Weights of a small transformer language model: RMSNorm before each block, 3729 steps.
MLP neurons of a small language model. Each row is named by its layer, matrix (gate and up: input weights; down: output weights) and neuron, and shows model dimensions 0-255. Each number is 500 + 50 x the weight over its row's rms, rounded and kept within 0 to 999. Numbers have three digits each. A neuron's up and down rows have the sign that makes its largest values positive.
After each neuron's rows, "fires on" lists the tokens most often at its 100 highest values on Wikipedia text that the model never trained on.

L6.gate398:586486463438533500492577507492509591506536522465527535516489481440457578571508530437449496455514610523609572489509442495551555551461525443484596497434505394489552486479589434490445415506512505484410566480502526394428569503556557389478566438501567428517502418540511415417474481523463541488440565540565497510575501495516465534440478405517443494466438500479503437532512522524526520519463480414486500462446441498454519489473471434431455466506548529502537493416447540543521539458521408436528535563483464510503505442403383515541517573535379466508519411527498447422481536558522482619575521415483556493349530451561450458530441502463492439445506543503518444472484545581491465543465471465553499459576449495507565524458513489477640525495582563486526429514555508510542537570575573
L6.up398:506475512519471503538556565425495516529425420519506493516477517514494550508572489511453575460546463620566463546510465513475510515502486542478515497440531606444584572520604474460558480531439592436486547449512557473431460495537468448519578460522516491444481501534509504436456456485411552524440605551542471451474472458455459508493396473446506598453518557545494437484524479526439545449500566467508562512436367466528530529516459408460477518577439487444458532544509561486531553546444509532567483537422555530444609468470545437465483565484450590596529389472522448440491554531462487479451493493517546620476412546532578430546447443601547531497458521586555440548560440534489499530492443422455468534448394438473516480500550444560587641500513557449500436504437500570486471520572594
L6.down398:528557526548631531506576485510461455488568613483516490488537458578556656431494479521468483432408465499564493539506537482463416518555559461533454601510422608487472504502634525447505484537522482531479428449478460560504512494499459421464531504450553454405494474421401476489512459493491516507477430480461469485512551451506453519462526521495449480543496543452484548445433446488525549522423488526459560545566481608504452479559471435441485460638429504502452566488603492486532524554518486528540480577479517571409485498597586540494564526453487512466414458475418562455494560460485430524501503420457472422482504600436467442504420542562465599458451550574449448366492443520479565533494572528503470508406473504540485505505595444514556449535533464496477454469502529570387501482513518
fires on: "ed ", "ing ", "es ", "ave ", "ted "

L7.gate410:537505514477451477415500543467552527554469494544416515630475493526445516583474438500493490479479509450575534538509477581542516556542523451543473652562539542518508461557531530437490540447511526396553427496507491440524472418480544461470550413453502493530482494513422511461566331507474504534397544494553533423511494490617521489542412490521430492522541467564553464437561496514532531492533495493522473491475410532546489481568601431494425478567531406589494528512511535483522477534435572526473461574554494455456499400431490495532544609518473503530465524502519444453491540550388449486461431470364504493464366499450489422535521523505554476475496523489473477495452412543435458585546492496578496586413455461501461518531527464558624498526546533489503484510441599504562446513402601
L7.up410:563492584503481451602464496504564592541482483408523538555447434445467466478579516459456526485540459453554507514467518471464489535567508556439465525466505406515453503440577544437474488505335511496492481424441495530474502492497490470460522475435493568555406461453414489527481492458491501503454502569502464533466515514551396406392497564397537512482474577460434570466548539513530498552544436555496518504437505516599511579491542500501475550589557548557445569510458505542498499420407512408496471607490472492498454421496473498474605476548457418486507451522527503538475462463488432589463479382478466460429475514434508410603463463482511530660524494482521418487577461562512454509393519521501466453452527471481548566532553578516564502460553502579444451516436551620579523551512461
L7.down410:480489477560530470542430481461529549496517419438487601542536466445468570510497523546491373539443477471486475456479481442516513442429412479561544584459519476516511480463484537423436457423558446595381481514485522485468459567487553481446506599439483525552533457539447551410572514558555541470557496612469583500542484457473640557366580386501429486462547497481452489481459489512528418457499434534482598556518422492486516462403549445445580542521492577486512611480539486489474486432522515450515472564524430451505438418574410591449565508540493554460502503470474518449398593602512478448565473417517494487471459497485520451546460462522473501556519538525461588437505476560464507454484503496475537484531512431413555522456411506482529480495532461530513518590404455523509519566577493
fires on: "that ", "ed ", "ing ", "of ", "to "

L7.gate30:413523603522476531465554456436547513517569541486532522503560532476444590460523462392450571453455498558521605458536470523577474585531480467419443530529474444568571483473449526465638593489507477577531608470441570582476495500454420420482525463487466493519525537500438478403452537540462559498511515435467439584616467461534538492556491519573481551499553517578466445523513563494473486506457462494390493496519513475502502427528576433440499386489474491424526482498530521479523497563417457517514509376532549505483564535492546475530492460526459468482504428473527429458544521631498465451568546432499474486445540567451465536547490561557466438511505456511502375427600532483471581499413465506420548547517456569418459493374478505491451523532549400448478488518416506512543480455478431
L7.up30:521437351505476488459525424461494420579462482506499556521561525555551531484578565494553488456560411500535550458535427515550477456512570494494503472570466594443514422486460538429525553558549554484570513356496563518456486433456455539497460495518392489479479495539420504438435467546378521399526562483497453440465544428532434497519505529544485542418544470480418533453482533592517529440456497471454539481481506423595457484477449477463600551371458525413437406527495501423552569456498482503537540422540537593455497557540557520557575566498491538448448460485572554484475447428466497516567435451493485536516594549500488525415492490549527497499554536479458495540522435585456480481482501558459523614489561443548530529429470452551512474530466474413543427567420554513557476421493545
L7.down30:468424607611453568407495475448495554558407466469477557568444484478484537549621475498410404504483527476556458473568448576437491529594489480466510487499450521487531517413520550466484537478442540555504535538406477495531472489529476447603457482518487462433539506541544474464558500565498538559451417383490606558398515448393549453466584427414565481570544518480604467498512574481481530511514455472441380469519477554510504494550511551500520447521529532471472503526482520488465458582497495558466517449374470465466521529467495603496506505497445495520559482446578499474510572625610470484539433485489505440532367463555481400629435485459452471509431551563469534525503445465517548504503543481578486449512521455500447532429482575526485475461515476487456520496515504519567469499429601
fires on: "ed ", "t ", "ated ", "ted ", " ", "s "

L3.gate588:519471569384461607438506511585494550451531490564465575460575583586546616484543449463475474481508543455418493532471471458460590537488536447481558500524575510336472449472513510485475516517570462327576422472557490543466511511572485520470519510492501524520525437463493541453520492466500464455541471570516480455487468479451566452495491479484466506503485511588549539565443499611509489434471547515510458492528535514457506503469513480453519513522481577519464549468514509508559602395502540501501421496503507498472434575548534444449483465535424546499506459623506486514495556452485564487502542386485561619627519450533554504495471442549618503557520359587534496427483444492550506418484521453505614520473510497583499483482502446473425551513499538491501422504480416439551544440566390
L3.up588:481592522483572472426476467485448533497461514561456459508564417492504485496440539457551475408536478504476463526455509468453422622460454559477550536412471460409582491435539538527565547503473543555494509454531489484526467561555591478440482516503483545470507566454471454532492533480588506484534526415439572531435494386475415525477549498485517517455499516555440567472496446566536546452470489500596500500586451542502415448507505467599460461510484525503491535452532491555598509528553461437588448489495530456575521520580377443424453415476514550546473556495498491526482446420504461428489488451506578490498513565520417618437524560524553518575494545532450571522541556554507568427621465535455441429469524414533576417502442599536463534492531527433510480460484546362482403529557389
L3.down588:500528522497556488490450527454411456520529506517540494408500455443521495480525506529412482521611460475387450515504369495427558562386537495521497504569530475598470454487507387469445502517536558477411451597543505475563535450499495462465518552485547501547543508491517477465462521489521490557438504609525471467491525512461536497408545556531469543464605448527532532479539517536411568515429528513518451539529524410505484481464391508458525611546544563541510595550569522437535417501460501511563564381529515524519490491478492482556514565518492570497479578505543509547456506426478626587534489490480506481544485480528457516509481546533461511553490447542522492540506674550535519431458528379528509508480549577499487478526538574451456601556568431502544481509431477366669513518462442
fires on: "ec", "or", "er", "ed ", "==", "es"

L7.gate597:475483466465508543570539491502544563507550488517398450530555471432582529512509449496498517515465480556643575478547490550557497521518525459413458494494451461492494514544443441516526555439464531462589518468508482542482463470558478484541493486541543451463500509543402464536593589586561588527513539495556526526433435417621509503574532532552456604442445522487478487572461461526491521446519549616472443610488550482431513527532461455427500437565505474501472530491487544411539558409568468472479501495522499463500568500576484442489655557560478431427478512401563610542458566438468458576410500516500493523420597516489426499503503505490429509510600491515517491592543489531514518583492465474453571439558578482540561567549549509566375532524425469457464402561527558540488510562503504
L7.up597:451566458491546568521556437536579533530456529431506507434522457593521537383535565496512555564500420486466469500459493374430538472541542490496488464499485502515509495504559601525523420413482406597495584518523496483539422451548495424413475475543521501536474397564505443454508549439500503515499535432500472485433486491535482509537414423453613557466473526466499474601514549472436411506509562459572501577449517430453458516486488515433507581469543465494517479548520452512627455543499499393481456510389566478386400464553486509576447455509488488538475457533515531472532503584419585462509546560582431530514528524565511450533508377503494454546528483485508457506492456479477355485474411461421472462414454566489450431559495572528442446414507532476523469468538494484600492520562484
L7.down597:413490515504445508431580508498470445507515606524544467412476464490523591489458586475481508624495502497411577439511489455485506446537462575450480512483499523466474418531454507545588459581359511509514473450493498511390543516459524464577536455494502500593503527454596521479516501473428515489505506493513619461483511529429523575501491503419491502546493416494438513470479588513484476542492552501487577411561500428486583456517511526444422569488484516445488364500526417527449571426475494518553478472475614449458577577490540479478425494545446591539465449496517577532401443412420460462467539495524518517533447452365575507511515522495415512439489512527474502475429503701532403470460478546463489506525571491485457496502427581545503469445514572479562474473456441517494539534547504
fires on: "h", "ip", "an ", "ist", "ed ", "gr"

L3.gate147:530500481453502489516530614469527526554552522574477572388508474525484520522482471460479525482475520552506501506477514458488410557582524466541475489459524469445561434496496542544526499679544575557510474524485579459465450467584437483559468506478451491523551425502503455530500397561526497513562438538441491433592468533565447580510591448472492410594516483585554528478566479521520474439467490485608514518592537453470477494567630447568466514555557461471462557445586556509504496490514573499465423534478359459512491442382563497501456475500492552424521471454399553459618481467528559415547441448489491499453402569556492458587452493530482525462449525495567542486494451418412436479493543498490486562467492520464586467558499492432498419553475402430489503494506476567567533497419535
L3.up147:534495570551493555439535554505520540485524427527435509464545513528517543466468409460507575501428470523461478444539526487566479463498622472462529455568476524536511474592524512453444466605476488524478507514500569518510480415487490488439506500456631514455507531468467520511519513508424487441592388511528582444516461467399428491561500401525367592474494548439496542516572536496427492484601548529536453463503534502446455485593464458538450590503494542440544467410569430481445563506517449489484484457467483391429476495400536501491538470526504434492444489458518501532466521442455464571581377563486538459494494466509465466548431463448503659487551554508575575547526482533414422423515544511490536547520460640512491492465459591486517449367516474479600448494445466548525422480523496
L3.down147:453492553586515346585550527452534470494476435378478394531563453422470518538533578464554437598552471530476487603487463474446527544476449530446433484552503493463544653530497496561472458449479447480424524441534476482535479615518534481520466504551536553445512416554517429551476431482475468436547499555530524484518543545516495516547457437519472451425467494423438472485384484414571531446472466579438548486551432467492512390488462454506454580499485485547500538465487551433492477544483517426453572526436553554532603534533486555389479503426608490469484551506564489489529517505404464442559527504581537508599536464500507547472544493467516425527463545424529471527491423508487470430523477435530592607515437462495488458460519494517498479404555471428424481492472493572439570528492443
fires on: " ", "an ", "d", "el ", "ind", "al"

L4.gate205:515423464501427609422533481461418518519569493534574487455513397468524449518598440510464527514583527499488522504445555519456465528414532449419451530585483485404530454438477543495547525538422383499441548455534511512447560564575454441497522434508435512541517471550441499435484533527494531527532431545479469492522473460504518453486465487492478455480446481573478542569519608566585545402566412504541436476542500468520342498566502577520531543593584512548488487549507501419493599589542472486439499553495567470522427525483491508450520475438474486519417526483496510496505480528417452512508482581486641555513553524515416547573548546398490490527499487541496531469487532601444453518538532573532470441534533581571507528446435549508543476485565487493569467611497441510383618544492541
L4.up205:507507514509516526470459524486463488539551484507390441494473415475448487516524485482534506423579412464500523428412526418476523502433532526429576582443542518466429518508540445521544415495575506533467474569457557569421525398465506507507509488531550576561470477497456528551577459475515524492542644523489419420360505498477435476498546528488451540520499483452520470540462477532484465547501454459550561477390533509490567448543413502476413476508498542493515538526417455483538457562576533525516524480493525566470497579475414415470424483454552476563483454471528603435500408473477523595504498533472532459565414584498517545481596504527549524591490470614459500466532514495521485542584466472488445488576503379502485534502556603592446472474483597540420471517450429561472419440652450
L4.down205:463467577507575483440496532518403480526497456526429504478522392543462480568433476545431420543460440507425421532486469515581463517374440568472474494476525503592525529528505452531575510477469578511476473541537494515486530500610498500493464442553480465545552503559448509498483531508550429559529430526547549549527520499515489588477480452576563509517653508418523449569451430444565451510464542514458425447473589473470454506472451521452472494494481511462501551468510428512573515512438637510541533437540561475419467493501488444502449533442558483413482454487494455470406456515486516584532546516455428506514493560435498589542570492477481420473460529490567387499509482462433483493522446465510492513585498476571481597453440564554618434477484426611445645481528596458548502451610476
fires on: "==", "er", "af"

L6.gate70:509422505448488495429565526468481556553559489516508513515478512474467569508541527464425489503528627467530447466508459529557512498508556437390430527511466540424475494538606555435515454517538536495517586444545583528531525413552421477442614435527502521503518494450373518469449473443450443521479505562515499428512456468566515528561475483475374470435523529543499447438419476489486508493516418480377538539509499494501442504550617567408565565542528471427547535572516440523559554485433482501426476468516512546492579605517545456571556562551434485499490518591575485466493584510484478465496527542484449460415476519479525541481523487477551530574534474423522570482437432583409454568499486453455608520520452430451542420433548452581550489422473596507567431521491598554519426523469547
L6.up70:489475516530536440517489526441532527586570480516570540545442521515359556462528544474480536504473482505527519480504441609551508545584590522420537629511511524505502471557446477492481520510497562497439591468507516465431528476515490499437471416403465510525516496505456517421454465505501501519465572443550511574576493510504604537557541515504522484439556461499516520515489519542517609575488426517396509537503507438543535467461481401535519393530383601533509500555548563528565443449500550598438598481368426508536514409429537389469504539538492426500484457476521461443466445527522538461498400473511562410447478550557510479610451557494482447538473553597504454522535471533542496541415462527450443518561485479564512578434576426489542426517491533520422545539441476485550425407526570
L6.down70:501531541589550465502549449545468538513500521496471582574406542458505552550612484515452387504470532455562546467551570466505505547624518458510517478470443520514464513493498556549444512502481484582467530513478534460520501547508468501523555418535523464471532561424495456378508486415445529481490433395549582586508508524596563515452552413478511425560511487493553520374494480498560440516439427529555552513570504479505515495543529526420467465576469530532442527596525588598476429433478459644457510512476505451514507570486498390531570480515616484473546486391563441555507545555506554485521413513517568511476371524469503373616518545418534472556421554492541471508493461530437480507515451549522482520451530549456497506435472492479518529493525498518414415401445500486574474481508553
fires on: "ed ", "that ", "ing ", "s ", "es "

L5.gate453:478470571521535475452465591446487562524512495479451580545505579438376528501563434500513564580417561521531538527481534574544483499556502477458464460473501579432583454510423479374522450522469473525425546450472534504539563519549552447428423440578497454572544464490443487460461495508431447407399596447491543572470470516458530485552512487550418460483496528525433378427528463543478544533549527486495492503512452527450570488448533469491558510459572450442579528510532532452533529492455571590478559573523507503560451577464467524567494497510439478516459524494531528509480535554499481498504409330488515445482508407553523423539556381500558472537508461513544540614555433537447479482497538573517550472498517547589513481578601477597547498511512516533410397545520533479562499408429533
L5.up453:362529561546483443520514521469551544532622574527531475568484514469480518491565505496461506382510383531626478471537465473610507507554442422489461572439488465490438498541536515423522477461526500514541521582482521504523512533453436541584510466525463512596583515476478551537503502490465445475578593486477532470477486482499535441513527523575521548516594493518487492391544569504517565473461554506369487500529469552575504537533501542505488444509468544410469592557556501535491491484497553498456561441497502565472505505516502431549514454515535576542497389465530477421515498532522471463451509569466496476493469508424433504562459496467489496638503470536446416552482397454528577521515496412457477531589446557525481484427513524562515494403638497519437409657409578441434433540481534
L5.down453:447530472450562651446558509653432470554467580505513479452564462415538557541529505579521479602469565450438556457554577566502546564476573526504469454480511563415497434457440514488400462463413505508508545470491504554613468540501517529508530445515504487489524531506497486524633514452400526494464417485582603529460435466507481435475567423521485431613413494590476476482516497503478479502468533434511583576429508466575489543569509514442534387499539542495542432452508524494524602484467442502423494466526524503465495542499509510556438544581492488509452527470473505545505531577477489562556574473470420460478553532536557425517543493480529497456546612562505541491468477454431550502403504554444476448610462472540464447439453578462561457484535516556550464521477401488478498491423565
fires on: "ed ", "ing ", "ave ", "es ", "th ", "ade "

L5.gate508:475499522548495542517462459408543546554445499485516524576376441513474497486609498509462473497429500529570564411550424507507494560472510509505553455492498456451513511537577465534458447480457527452499493530452551554631546492534634503413571458471556477400467565402455542528469484432496442561541453459500573501399516507506452549524470465480447531508462526528526415449500569531517524528475477464450429654553474510521486457513481537444482482596484486431522518423471521507525499552411505614579497491522437462461574479467547468477612512527491580511444505513555490504447535550476492513496460464393511395495486535534581471532452382334541429501444459497397518440525440561431454524517462451453526449500451482454445557539523455536572542576410523530466425440418471491509462502533563
L5.up508:518449497553562422458523508414518564474479425413530520530551414411419572485475460546443522511536535436575485425461523508524480459494521573532544455555489487486493472488522501435531468499470509416453434503561575500466554484527511429432501526393462450519519452505392471508499378450589508493454567569491591523434407505626477477515548400440499577514563492498443563489540531577506482499513446508541478526494438407494507424472441415526409503435548457484518465446427502486476425477473360564483526529458460496482490504502485459457567507466549479496508520508545520455509519447444501458606503448473456502399587471462535504462529425466593458467408549450574459479504415608526494542565521504527436561537472445493559598504427459471519488450539536576423434603445395554545532502535446
L5.down508:541531537492485555423456466575511505571543579487496475529505465512469532556511510495479402401449538488527494426606492597528542545536422485481518508502461549451437536538575470472381504424446567394569516467402609608471611527488553485416525543475537477527561484498526477391505521447453456461513375423505470477489500480465542536452434430417483462549495576547533401390509551499599503527477501442476584416545473526500412562527497470422606467532530523452600562451499479506552502502552579517522507551541521569473605552486505493563455490586450578506477454513487508512534421581491568524482453460436437480505450504507451500547428507522452484492522411542441476509512458457516438502388446490536469520558472485502473451506425533469500427526486484569579519440495498514428515538546613
fires on: "that ", "ing ", "ed ", "s ", "ate ", "t "

L5.gate420:389398529486583496594531478378478496452509399486433508530592557445473578552515427462461417587464482569541507451428469554530468544505520559555542597558522564547508489510591466505499547498567506544499568498434438483460549526485473506431503451467455449479481518458468528409509484477518556430446474528521442542475614565547554528488611535522546580542517506448446524516554522495478437506495552546554572444547465485520436468533479544520481506558451470573504463462518423503583456440431601480538493538543534515459452439414443537384513463524524540488498487496441419470560511562479541540587462487509585463515397517472480462572508480362545531509531479527534546370468378468451494463509559553479543379506513504526489493602436510403488483515504453485476437495430536537477525568497572
L5.up420:478487477478404469552405538502528518451475636542447474492516504408463532494411535513432454414458542506572608537512424477471537541436522511533441452481483454410420514446488523482531512522463540468480507446410475432448574425483554468456467434427464453434550491513550548533386573499428550468462453445494530534501578617468641514530486467497553525540492546544459530492497500551601542576542503455563479479523564497477448501595512498521529609560540438521528556496431427542501504489463542458475472560466467439500541494492463549572460485506554478460508528503443429492477501581560461591527487478534549508567499480474511508591560425402428485509428590619593551358525512544503536477494494467476487576509419521452397557513535477419532519489578517542479473451499538485477404508593506
L5.down420:491481449496485499570552571532499457521553483487410508547585565419503537473517477499524466434478500545491480479434553535498501526493470535603531536467495504511496415529514490525413529485465434560534601577524416527510504568491410476527523408443461485575508463492424317436517421521501450522508496436422526497588636471503493503487495527570543517546502523454509562526536465464499528455556450445512471531457441571476541491431483564593431413462475521502376546430490462497443447450487523579496517462564567540492427465468454509395531478494601471493514466422497481512538511512431555398488425465514551492445466511354451511483477460429637485510476518409475486472504511455511515479458573419534480475463518435514497538517480633441454458485387427454536524544480469543443628451522536
fires on: "es", "t", "ite ", "p", "I", "ell"

L6.gate385:529554563486482540504464433481553564413533579574553530418524512474479455456525514483433590532468490581525595557537566504537447398450516493498526547482468490520609562506524467475548488512421505460583468417510480445534562487528502501521511418484485487462519438514462512524508541561492567525493494492494547509566445600573436425511416461466460540447457535640440489438603370436465488510543501505501468495514503504532558436577435504486522449576552563512478457499446494476564576468518536572573605564438532461570563498450493421462522558555465551543580500549444508479491439470567499511474505586514525534543478479465528535561462552417487554478514509540501444574553495435471390490567467483468438411436341481397498514496476420508482440459530514583422509524574524487545424564393466
L6.up385:518505527413508565444505555480525418443472481507428495468487457476572598500568523522395544565518455544444576465534541518519503503587547434484466516431440477476475574528463494426523551444467489426514433569471452534489495455518539595539572544458492542467604460513597481497586504463554502577585400485526500514496495527477510481455453559575455438487566456510498469532458495516513440459558648435517539427506454480433520570451487438463514395511508544491545568667516548389446472506457476463525554454474474495546586463472465509490496375548478578602458452520515523575494508554538501438515550516484421456518400419544509513556401547532471519530566535424510510491479421418526431485520493457495405516512443521517448390491486535573512468442468545501415489432510451478401512570500459
L6.down385:518522520450521517462448515510416497514513532486651492466460541433486613461479560420490496454488471544554477535479401547531524558463392577481560447561532503523551538453529536473495579441582499448443566520475588476584557494571492463512560548450532468589505494538490584426596464584577424541474458453371507493432520443528476502481428506483447472516547399487519592571452536464517447529465609517511525492548391609560535477504571516464444581551459482543424547494515507482537549473627515426530490481513442467492545532514473535499508503498541504490506455446359431594561397450471417518488467430525532471476552557445605530454510521587508497446501551455520469446535520525533499510484550471530533512514465482460562497512519532450563593514560502593522553522527516529505649511498468
fires on: "ing ", "e", "as ", "ri", ": ", "by "

L5.gate291:494451569453464511430398482559576514496498570465478555561477514489497444602521437496513463562541461527440491455484563468486592543567525456557479452484514504466434476432516533499488423574521437494537580421516469544517430493546523536367521496434479567493382493389562550526500532458489439503522454491484522560538427500575444463437552445422525481550484495463503589517556469568477547589619652470453559557477543593553436413461433548486511529541461458562529577500525478507419563580451567470405470453563531556567408555503468410456416598552475502467486472488493520472575432486506547448574523468531511578474477485481564524509467429547593493462473449545557512392565458514518555444549524547514481523544451489491503420524493498405517490553544519468537431537498433503439480482489467
L5.up291:476497432581529476519527575406547512534602550482458428428564454533527449578520494496513523519464552478485508550490488545498444471638560592501551481417457475467502522537455562444514433474506395414577531433511513548482430539533528537546473551590562504523484459482441450433492504424516499517534563532432489526595406491467492398534445519497490464460452492564368450468511465556575513519529490521491550461492447555474386471513524502539481523679514492495520467459570427530536425435450515543580519353495502424476510568607457486409510544510431518432506478519453538416509539517493550522406429586503501584492499547476537453511447541489481485444453527587429445490443456464537519416561488512515492562453585549586516462512439492507540525583441450479465507492480471538530492478474396
L5.down291:446530610428472467532522498480440475538507482474525549616512460561456440469519480459547443527481509596577513475450525545483578412545533524462573480412475596560425499501445467466485550560614481538493480538540497484549505475519536467455505453563466418518616553394476520522520418528449476518456545456423492466471592502454524501411489400498509543554505421501539581614486536499466473516411511514494511483580486522462436505473490491437512507465523463464552596482469526431474521508531531521460422558551536462554525493455590571378497559516489517524453499476513441539525506421524502477465363495538496433480527398512476544552450433510549510499469479467548604473456613469535571525483483519547502427538530433533506503511553445492536532452379585581461539385481386566496432460548389
fires on: "==", "===", "or", "od", "ent", "ew"

L3.gate214:640518538597445499515525540479423486541567494423511474371565415492508582518426494427439447544469462521512531430490382465457494613493436594522498465450457456537590518497572551556456492491573592472574477538545527602420487486533506491549566575487462535470496474512473527556528440468536484514562464460501525542504453472490524449500556556459570599501476574545348477492559485578463453515564506552513446459595468478454492516428483473489478439528477562489499432562555621456476548523531478557454478519487463439482433550469441437461502475516347459512481508466478536551518462429476512508362532487487465524503518471527574541501531411443536563479524514416451436554521530447471504569530471491512526584478583548514563430398508477493509584398421485491423530495521524509535465477497515
L3.up214:586495475530482466491496451459444491526519474553471463450566454462447461519375418480453607556452558569466496448467530512487352574501493520474393497485443449530607452572524590512429462508525592573536528434491582449473466469548470460575398544473437544490520488554510510543469510639479534473521537442524515549497495502480408404566523521481572472493513598497506507466448545583534405523479557519531514378528542456466545470456492457584534438542439476488496462531535524402530508518492465591557458496482454517511478508502448618477461431509400439513544581430495525469459560500562479552488473428523514517505469475522447470406482527544523542419458634395508517479507522483506462586500533416453468633536516530539468504388489504417542560521552479477480494485550538496527468481586484
L3.down214:470546606531533478533585566454491550524516443456428469519477482558581579522528572548495269550455422416539491493466486459525604530503530446494575554521612542478505564435478449627542484496530495558471388550535435523479559534490544525473562558547440461470447457513464492479527529500474455536433507574469527503484508475565477530443529508539523554486467495502461535494531410421412523564576490525498494486563452586554462522514468463434562501460548582506485532517548504499394478467498438499499530485578545525508552578500498453542522524473482545525570530501499463569484475445459556472484526564537504544529660559489565559500499526525601467600562488471570490535410441482490463401525518572500578461472443569464500462584426505513521494411553435522408487509476442508499545472394477
fires on: "an ", " ", "ch ", "k ", "known ", "n "

L3.gate263:485555483466530531492482458568499396440550497540463565529532457448525594441478524494499483477459546521541473550485495478528508465492477531521537566595513574519550450457540470519481509434492508476378473511503494563608500484429433502453520519566439528473554477459499493509501428473512475481468493472439497510416501500454452444581415514548499457477479457490529516537582507520612492626447435451418412541431392493479437455388543610537520409541503464439467558568516557547537576458488463470498406470500538513484550450473377448411508528517515518465414395446573467482450423486526406455473483560522532439467429505460502468424462469437510524440532605458473445557528489447539442507469493575405532410388521534557433452420593540523565527462523523435455419467529561471472568554587507
L3.up263:478535516485408506505471575524514488605438527554327487446483466418575473510503582416445420522482530596401547456438475510438485527506523540466579467481493479465479483460489455498464525485462509497514519493507520479517528533521562512480574490463488523531520493464490534557400561558463488477492534498489494517514542442457381553379542507527469451548507490466422484459420552433461469556476519560461505525424418419395548434444482514567497497510509455538522559426466420518423521500427527423485441475486499461489503532504516609520472541477419499514544517533507503523469474475499462434452565535477421446538533551435619459481578543518506459412583442497552396497646472372508432559518523548484463388405459437442450477485544488455552518553564453568475504526406542419536569540556425
L3.down263:424458476522467450526542408491516442438524467559515502457538476519444515515461526467562484464482468452375475505419417446570652509490505561548546554582517532497518423509413446525501489453528514504525538546524475490622483520498522532491530411524515538555585513528596516518560460474564481448502377512504528389547580485621544406471405472477471554455494548525499447470517469491637497450509456595511488507568417501395514457506594485522454411446515426528506419480517460510407570487491538439517483520548438595516575552525516521382439513557420420464446529541521530484568505494458547475561453483466505492598567493534501591466482462485513470598459383521525595406480506487523464528514540431560477488455442539482524545522499544484525434519560554458505517584499559563507468474510485
fires on: "ord", "or", "at", "om", "as", "am"

L4.gate641:369410531500520512534531483532477486462466520490494501595437450496467561496492527497504555586442433454468474505475589468466473487417511485469528377530480502370549515570475477470441411418490602573420448463463510486497513545446542500503572518454409462513516412548470459459550531568585444488623446555498486367543502486507381445477543446391378497543498490420357483495463448441437504519538480472509459515493453533473516434483415501476462545569550476374494522598484517472422509503515463510465447563603556555509474390416524466376442511480443518444481572527459533433497483542449552520535468520551437456447420507472502507520509535438522542494525477527419553502497503512494393493515470550566500451532508492493476548516546587516540546481456489508530429529526506546454519453442555
L4.up641:561495530499464509454508420490475577541531478510539507481481466463540383519498465441488517538531508521542602442510474572521452475483528555475432466518496604523566543533478507460571577584503475482511530502524523534654483391486396508399489548529521440547446414424555558552501524490537503543584509493445449478461397426518493537505477507459523466530532450522433408602588414583577467478540499535553439551499507529487448566474470589533471405458505452509486482523540524558485531566445513416479520586527469393487417551539528594461483515611534550468479518375395557529435447473494569446569531558480442547511458543511558413511476469511569420539465550412429509555541477634506508498477489452482583463565464519501516433446598473540503508519467465481560507530539474501497512430535420
L4.down641:526417498485547450522553477603460485463526506552521510439467544542548608502559572478483580505491407418488528573557496544481606542496582569476514469435494402472491440466463590572427421470439431568536433483458486510517492446489635477531423520554510464495501549502486562512485458444444534444488561518483493546526535537574396424474476410492550527518431641452620532439407510534472448461442543519449609500538469535419461449493538473411579509496534551467445518431554492478483569495479490524583440546447500551510478480511494414507478459504490438539462443476439484476512609555505509536477468410431506473508545524602544532479541535425457470499441553559611427491551444464493481537474567526534427539489546476493442531580481478432572559534593542561506410572474494494504470551491519
fires on: "op", "g", "ap", "ship", "all ", "rig"

L4.gate328:343614470515492440524507455508506523583564457416567438471499499477455657492458454495463451535482481557497550461500468521425575533452523464449555446534515456515545494447492386471467461510464542419509521522506528412407520398446456539492524478483437509474504524515494434517605402388544502453483496491568517512502521550454520542525463509664546563524501554431498428438503476467436325532486479466483528528522473503465483478449617588409610570457489500573425568572539520471552497442526518499452534510456491463512498499493478523506480591408565506412493579531479531459504555530392544469474472519443445521561548527470488472517484421392473506473489458446519479533490607504504517607488529536505457486573567467453546447466532540515522467420504525449485447516548443485512534503551523
L4.up328:429538506535514424510471510510584514548431430508506423414426508492452586628484442521496457556546387511471433481570561465544526540473465399553494475575450560473515449461478519488517539473508545579514494517443600422504537507616435430449529499459545523506479490457526491469587517529579461434369397483491555500482471564508549537539377568495561531541487574510574474545534514441450387594431467432517504414497514490470558575475476604450497504590450460495418571471577474478492484405484495490425478505400534552511514510558568581463493519536442514489539482536458458506547465506548540505514580530514488441593429464514539431539521484431538514450463513509429509450434553568458460529540535544514457511530511442450579463511523430529615488544469503400475509419506479566416508501510547
L4.down328:572466431420580581462504513519498480479565481534438534486505556489464423419465570516568459384502443462434443444518529466522547474514447549529483428506489474608459492445509612492585446431517540511567491552464518399441556352479454489521509612451467543520503477517467405432441460586508474523522528458568565537543505355475530557545506531521482568474536389548486507487418478499482560437512518529517463338573478488500504477439493561445481429483506440485518537545531504550401535517520489485618374424477525494433496525543534533499525388508490502547505464475532417462538506523569482577472533513545539535457476490555591520554520456505564571504484537489551453514470459440449475464572427452418462493479520588438446573527510514431491473460497542465455469480515534436460456391464534
fires on: "all", "er", "a", "ran", "re", "ing"